{
  "num_hidden_layers": 23,
  "hidden_size": 384,
  "num_attention_heads": 12,
  "num_key_value_heads": 12,
  "head_dim": 32,
  "intermediate_size": 1344,
  "vocab_size": 3549,
  "hidden_act": "tanh_gelu",
  "norm": "layernorm",
  "norm_place": "pre",
  "norm_eps": 1e-05,
  "positions": "rope",
  "rope_theta": 10000.0,
  "rope_fraction": 0.75,
  "qk_norm": false,
  "attn_scale": 0.177,
  "bias": "none",
  "tie_word_embeddings": false,
  "parallel_block": false,
  "init": "normal",
  "init_std_qkv": 0.0205,
  "init_std_o": 0.0,
  "init_std_up": 0.0205,
  "init_std_down": 0.0,
  "optimizer": "muon",
  "learning_rate": 0.00105,
  "lr_mult_qkv": 0.7,
  "lr_mult_o": 1.5,
  "lr_mult_down": 1.5,
  "beta1": 0.93,
  "lr_head": 0.0139,
  "warmup_steps": 200,
  "schedule": "wsd",
  "decay_fraction": 0.37,
  "decay_shape": "linear",
  "final_lr_fraction": 0.0,
  "batch_tokens": [16384, 32768],
  "max_seq_len": 1024,
  "doc_mask": true,
  "train_tokens": 309500000,
  "max_steps": 13111,
  "dataset": "wikipedia_en"
}
MLP neurons of a small language model. Each row is named by its layer, matrix (down: output weights) and neuron, and shows model dimensions 144-271. Each number is 500 + 50 x the weight over its row's rms, rounded and kept within 0 to 999. Numbers have three digits each.
After each neuron's rows, "fires before" lists the tokens most often just after its 100 highest values on Wikipedia text that the model never trained on.

L6.down911:551508505552520448511508449502456407394480464490499527569510532518566425518497493460559473545528455482506481466525351546457432423415399502401516458485515511486501572491542452491585527558514405463485540474498442547591469547429553546582523512573447456399580558504520547525529508469341495516480538560550453537452495556528478445511492506561420511584415507459525516554464482383554502412492
fires before: " |", ":", "\n", "%", "–"

L18.down35:521490426551558491502464492447488506445491413453529516531501591488429482535501464487500506565459453459553543475474508542490531468502500520446507407527424455511522485471522518520523507460505513435390541556544567542479531419429481496511425483533438512461511481494466512475600540513577557588546506547563471582459553548449500568499427548512480570555509496621460578440520431357579581653433
fires before: ",", "–", "h"

L20.down1028:472593500395543505580566541410477565479468494468470578444465474502478556609542487627541442565511524473448438479530601494546514509466463442534541425498496475488550448415454436541575581460476525503488441521472422507502551534474450473421523554436560428547447498444517466475481431536447528466603482500468459459654536477502502477493574564473545567564447507524533450496471553476468411503485
fires before: "9", "10", "o", "8", "1"

L18.down1089:503494488468450573507542506431486496528532483606541513488525490431514501482478520517529551521407481431483505459470418376557511589495494508455476492466505474499542476460457505486478526439460493493484515475582544508500473485467551544579489466567509478615494456515431485535515459493493436489435532550515537526504481542552552491559521614445508518446466510503451469600415471520517475451494
fires before: "7", "6", " by", "8", "9"

L20.down86:516514573504483572524484474502451424549569505521554465500662501414526522413492428557513437526474578437501559482495520580508481532548516468505492527569464454498437518523562481474470507473414508525462483441483501449449547511582558495512463489514514525412466530495566506429460488573539488533547507473529496563471497505523542511524501632415498516536406405516509539476498509389537497594491
fires before: "i", "a", "o", "u"

L6.down947:412408489429445585432431526497477469440534526434512552499526522525470534508539464480588518494573459549493498566516432611553481430472494587559547505459489535523509567571476508551517459453526530473450406478485422552526545519537514472471516486457504390447631422473566518435514394435505623499464459506557411499558556479587540438490513458474455508542527468435498487485486482371498495474467
fires before: " |", " ", "°W", "8", ".", "\n"

L18.down505:519555536528521531567571442476556519498458485520497443470555461499513606459508495522468506531536515513427496507411428455500493450472514479530535405453595456446554477537539417500424436564477484480518483404570529527542452501546555439596526452507442504488545410647458538475615526470508575545464434493540489505569498432532553460471433458490528555459564457521541476550518484551547525484467
fires before: ",", "or", "ict", "7", "8", "6"

L12.down843:520597534526456570435505522564525504408393494478434539451521514597412492468592497495574464549487454429495499428516544488535395455445524525389547526511474461520568471585478440497483498558519472411537480543466509488479465531513431493498505483446541562587516526494496488546426508486591386502495469541504390458512591552572546505438537421577479555617486579496488486494436441557472368558510
fires before: " ", " |", " |\n", " —", " September", "ising"

L12.down36:438539514553447443500504502476449601485591493549510412520416446577402501572382471519506553490450519470605580497490516447477501561518537612505539593459449531418481536475521458526497465525592511522490514508500529608547466556442504509495495487483610496438595490511502485559479426471486480528454546467510529489481481552443447538458481342534589425518501465513494510494565576449511554427452
fires before: "==", "===", "The", "In", "W"

L6.down54:541490571462497493516487456440458448490383437500542455550617416504549500457400474501452512503496492534429496431525387532471505551508528532471472506476523487507502439483528571499621467561478510597433470466505570549459483503433531528514556479550520449454531494553484481541507415467476544513476506474521473494437515452435471516613424542439436510581483533417452469521531448528535495561488
fires before: "ially", "i", "ific", "ial", "ility", "or"

L20.down328:527519456565382509477567617532477531428474559453528544529528498494564523402557471533591472429440462536481598466426504416518500538514529424458584507521453441486530490435423534515547534516479535602421497476479483493579555463554513553495424349496507474550513403525479508554596481439442546498553497618551462538559500615421492615535494571486558509397462464562370554643527445436523530454417
fires before: "5", "6", "4", "7", "8", "9"

L6.down56:590491405569436485592503437556511482537531479481450509452541467524540530451479485533490595422533507530474451498578437470530508452339511513559470550501518523494488441506468543567548402533553555586469521480396530414521551458445538435532474499542495469541489453475482540486493512478510473444505520423449611479506496505572487476532474456478545468528513548504501493550528506529492417471522
fires before: "a", "at", "on", "lect", "ors", "ist"

L20.down1209:431524380468536444512515453524473467526499514458551526470487441610573525493404455570545470489501537508461423514435566494611540497544515507574399542479575475492530464456433531532502545413563568449523580408522500453541509454434497539529468488473513506573457474532468504589403503496468455574543438530506535479426501453476484478489491539463492488508404504525525507395555412529537511519529
fires before: " |"

L12.down912:364606484444484451481497490453496527510536456425430522501537496463465526422486525617483541529431441493466445592459501442462530551430557554411524547513462496466489519486521509433448527499512492469477490549587558522596512583509502469580510459493508511523471469518525481506511475501526434526476483515456547481460509496509510571576533317465501487388458528525536487504544466480505495438478
fires before: "4", "0", "5", "2", "6", "1"

L12.down1293:521412362522445505543535497560672545570470512611512500545499444488564476513506472520544574505436474516536525537461525532539467512569596470493483497545425512517480474518599417545461359489464511570489485538501449444536435407562428491477456569441450460475513573519478466461518694467401488551427527555402542504559522539502483471482465495531441529526531437462527434541547524457530553511468
fires before: " |\n", " -", " |", " of", ",", "\n"

L18.down520:592525424539512480401416389546568489515463523503554511566467569475458483504538506563485491506503446550513514484482546417558438427518501532532487507511469542547518475500504455430590480546440460532592537593486543493378559591475453515503492530496480454505568559451408464547449650491403386510364515505519519479457524514456533585559553463499461420507501490492545459494447555516448440498518
fires before: " ", "0", "8", "12"

L18.down388:530471540468559461523482498534498479454453482499513467528571597460450546472492466468433567533558527464553548577477517511483445538518469376535469546509479554449486521518490527474493490534491417442539447514456485520438428520399538446475541508448474554570479458539499406571575557592528527530523445448610486542465462523366474528494515722526436454535434625528476476555431568581500442418444
fires before: "a", "as"

L12.down806:555537446551527573496471514517538497503590450513397564537483465569535548474499467505515579486509334496583525481538465577460392434535565518455647517536419482506468593595606499513515564498417474586480475504452463485463525432522523423473481508472585470442424522456572435581521468453496530575517528407425506456475620466525572519506479290523474503480539566560454519500477536537488391386532
fires before: "==", "===", "The", "In"

L18.down1019:440501500533439582519507500419545487495538549587578489545456464451571496538369513462487430482486558454549539592497466519415545553491548509424536478481531406544548606573533527481497506480504403493485497518491532489582476481535525509484442494511474507529499445514523530481471398466461491543494539495532508503477552563524450481518506393433499495487481407474535539552498523463558509477504
fires before: "|", "\"", "en", "===", "==", "-"

L20.down310:541461492457450520465549468461492496536522548503478535522483430483509520455580518478510558444539390493544510528519488660547472404534429487574557478436547478544571472480411485549460476565601407478544506461472397514385434543536486556465483491420503556445579451437499549520459525550463509553429454535454561547517494449470658449421540479560509489510497459478486440494528519593530586584432
fires before: "1", "9", "4", "8", "2", "6"

L18.down1269:466474500606490593551482454483541491465543430554464609626433464452511470455507591427408500446426532507506469491470506449475488530415483506486502432498445471477444578533509527645473528468395481430573470508477500526524487513512475480510479614479517604450581465510431395533516576528522502624538464559558469531572476465500617553483478509597458445465585405541501469582492463499579493481524
fires before: " |", " (", ",", "\n"

L6.down726:463491529530483521398462489541456419505461558495599484487503513509631464553441478453584586435461496486474404503577629562447520528498512478546537431481512416486589586555543499500482463494508453410483537458479440478479566460479459426523525517506418516455506475521495523484471476555617542451485550502407627545502527542467510500442561432447484507487431504512527552520557422514523562531451
fires before: " |", ":", ".", " |\n", ",", "–"

L18.down1313:562438483532459501508478490490473517459495516500477584580451547403458548520502538500483568568466565468567456491547440536460451583561431530473561495494485507492486506551420549460477452571481507575390511517478477415528568565562475445526516460501494473583561474554491523465509422438521524421457396523453509557533449491458631466502476591557433529486430429573545517454473474546478375560522
fires before: "1", "5", "0", "6", "4", "7"

L18.down130:503458487534466445529443471564493463506532491540415533441448453431504619510496520523483494450493532536544572440469482488490494471588541549450534589514415572583529481540466479519451472438480393490541643562493505551506487561437430443409497538516457485530520558414571494475514548475482442537490613477449483549453461576575660499491512294589513469490544468450539548475481528477539440612419
fires before: " ", "-"

L12.down1002:521538509584490441491390510553506578496462461587488465483500507455478553456413527447486549542465493501498609467462503495555448513475503514527464526481499483480589463538438534496492476573486537465453478510460392374459571553499483395482492517501514502521458631465467471487473447550528561532500566463475460511518479621566454511441415389504441525512517460635525497486470508454428515484439
fires before: "==", "The", "In", "===", "On", "S"

L6.down1204:426557522486449491486526498524433438474468446497504515454525444490505479526466515640550470484519471493456581580440446502491515425450540542515444462432604539559399490508453539372476491509409515495448337596597522495481490506581545531524615400615469417430491494487417441566475481432534476485498428493441550613485470490486431497565490431560510444513595503494529505524590389492574534509498
fires before: "|", ".", " |", "-", " by", "t"

L6.down1019:511441470536483449432521484569560598437548508544553568435501432591485393420514454525517448525474461470510556456467468464537471585527540512402369449588531513497450512510462464484540582507382482510509470493476514631443597483483519467461545429473538546428522461429528500568475444454392485482465550520430564521464494474541462502428488414444546626544597448534522467515417580546577582490483
fires before: "|", "al"

L10.down373:574511497536482494533491465490478488505447464464463476476542471481499532508451481508526503518512554428519400405497406516482529478509387523546454530520552474511569532470534573455465537482444538451493489491478507600476476544525449424448430525469475540547559400377403509456482472529585415556470505540564626462425502582508555510553477382471511468427455533485630480574464449566501493600517
fires before: " ", "C", " +", " −", " Che"

L20.down817:530524559505504466561574529515540511459544539499507581484498550551424547489419506532420462495465525459548483527462441529516506518478439528546557564455470561508457491473482512522585489450513550439467596477447451516503559483555462531480442540423540479460493479561542504480572512513502564431524626469515541494417603488504495535500458347517506617598519503498395404561517609563545477502552
fires before: "at", "ar", "ator", "an", "or", "ors"

L12.down1310:456500512563451520478468459624514477473511510508455447546569528529434618484486526511410498431478508441503533521606432495484480502495520600409486557514522425515506446455483500538490471468466539498550458525509525546498560488517558523434461473460469428464507515514516559456502401480566490444479522471479513528455577495473485497564541560413466521484424393633506493595493418511531423475471
fires before: " ", "ity"

L12.down352:532424524464540439549364375586484456502501445510570413452476462480489554527473537511471510556611507502488538510451464504473458418377460463398574524605576513444515449502593494518491492479470547568522492469461470521572517524469501444471469520457518481472446513417564521491556522501512452468521449622455488490514482480519456492525463550511501578415489429473429545412597500496471543493500
fires before: "==", "The", "In", "===", "On"

L20.down674:564453468470476451473411464503494407433489454535495434517419488503578518508488512496456527470423476499500457483487443412495394508423530478563496501517419486494463483469487591425538459410549583510516458491464445506477442539429481539558450550511599551400575478461435432616515542467431551563482397584535514465547471499507528476492511672422560518442553507554495477458521480472479549552498
fires before: "8", " |", "9", "7", "10", "6"

L20.down165:558585531573491554522527474411554403463470542595498534534483489530481514494499616468522531446512562529526530376446474487474452489466515536493472504649534490528453465494578543535480469525598470487518591525490540502511578600528512507468510567482576571498475429548488437463580452544513538477409449530553543482521477512449428523460440490488589518558511529504525485555461433423546475475505
fires before: "i", "is", "7", "ia", "ik"

L18.down1312:532468421599580439527486421449490448557606481523500461563501517528551446481547544529520493453562548393485506542588561500517458584569551520454502514486496552460538544542538424492522453517517561508519431503461507531524490452533410505432472527555443525477596523430404549541559606480438456509504476516378447513529554507465540496522495517428444553642585457535524468496512481518470507537459
fires before: " of", " for", ","

L18.down750:516478537508569603524473513472528480468469485481470413441449456476479539538518505475428500454443478463575593464627410458520492519553535505491447511478502497527521453484543530526526439542474503494490462502529496475576451503527484503515546455482446584452487545471442492436464589549559603455492497571572404527540487540484477530576511655491445442527515459436508547595413487542487495517424
fires before: "ov", "or", "om"

L10.down1145:555490528449473495541423472494503529519466510675528538536565457497405419607427522515472502448416537497462444499507390487484541612466515525514456455513497510602548498445451465525492496427541544541595598545440534457507485521536517588380432571551461501467488569448430624442530541609459502481404489462462481523534457419563443523548535480561462489548448469509465536537549513570473549543499
fires before: "==", "===", "|", "=", "-"

L20.down282:533489532624476462435476458506534564498361420523481545621450494447528478438545406478548486520477510467475483525480488542519455498475540468516488427515607438473484470595600511544431467622492557492555468489661516462513480585457431555496471482522479498471582515468529508535398557495559501535470498500388563499568562558483491441518378481417462465462621500524452542494484463484482439467518
fires before: " ", "8"

L18.down582:509568504471530524523535478512529429416553508526453661434482440372553562386510538490490460530490552561514459448429615449436480496543530547447516490536545466430483530564503483497505481449473483501493497446508565439457556512495505497497397513534453491436615461471533486559456594567523531485517496533486477497513535557492494507497417574582501530428402530479537430452492586471551403522584
fires before: "8", "7", "9", "12", "6"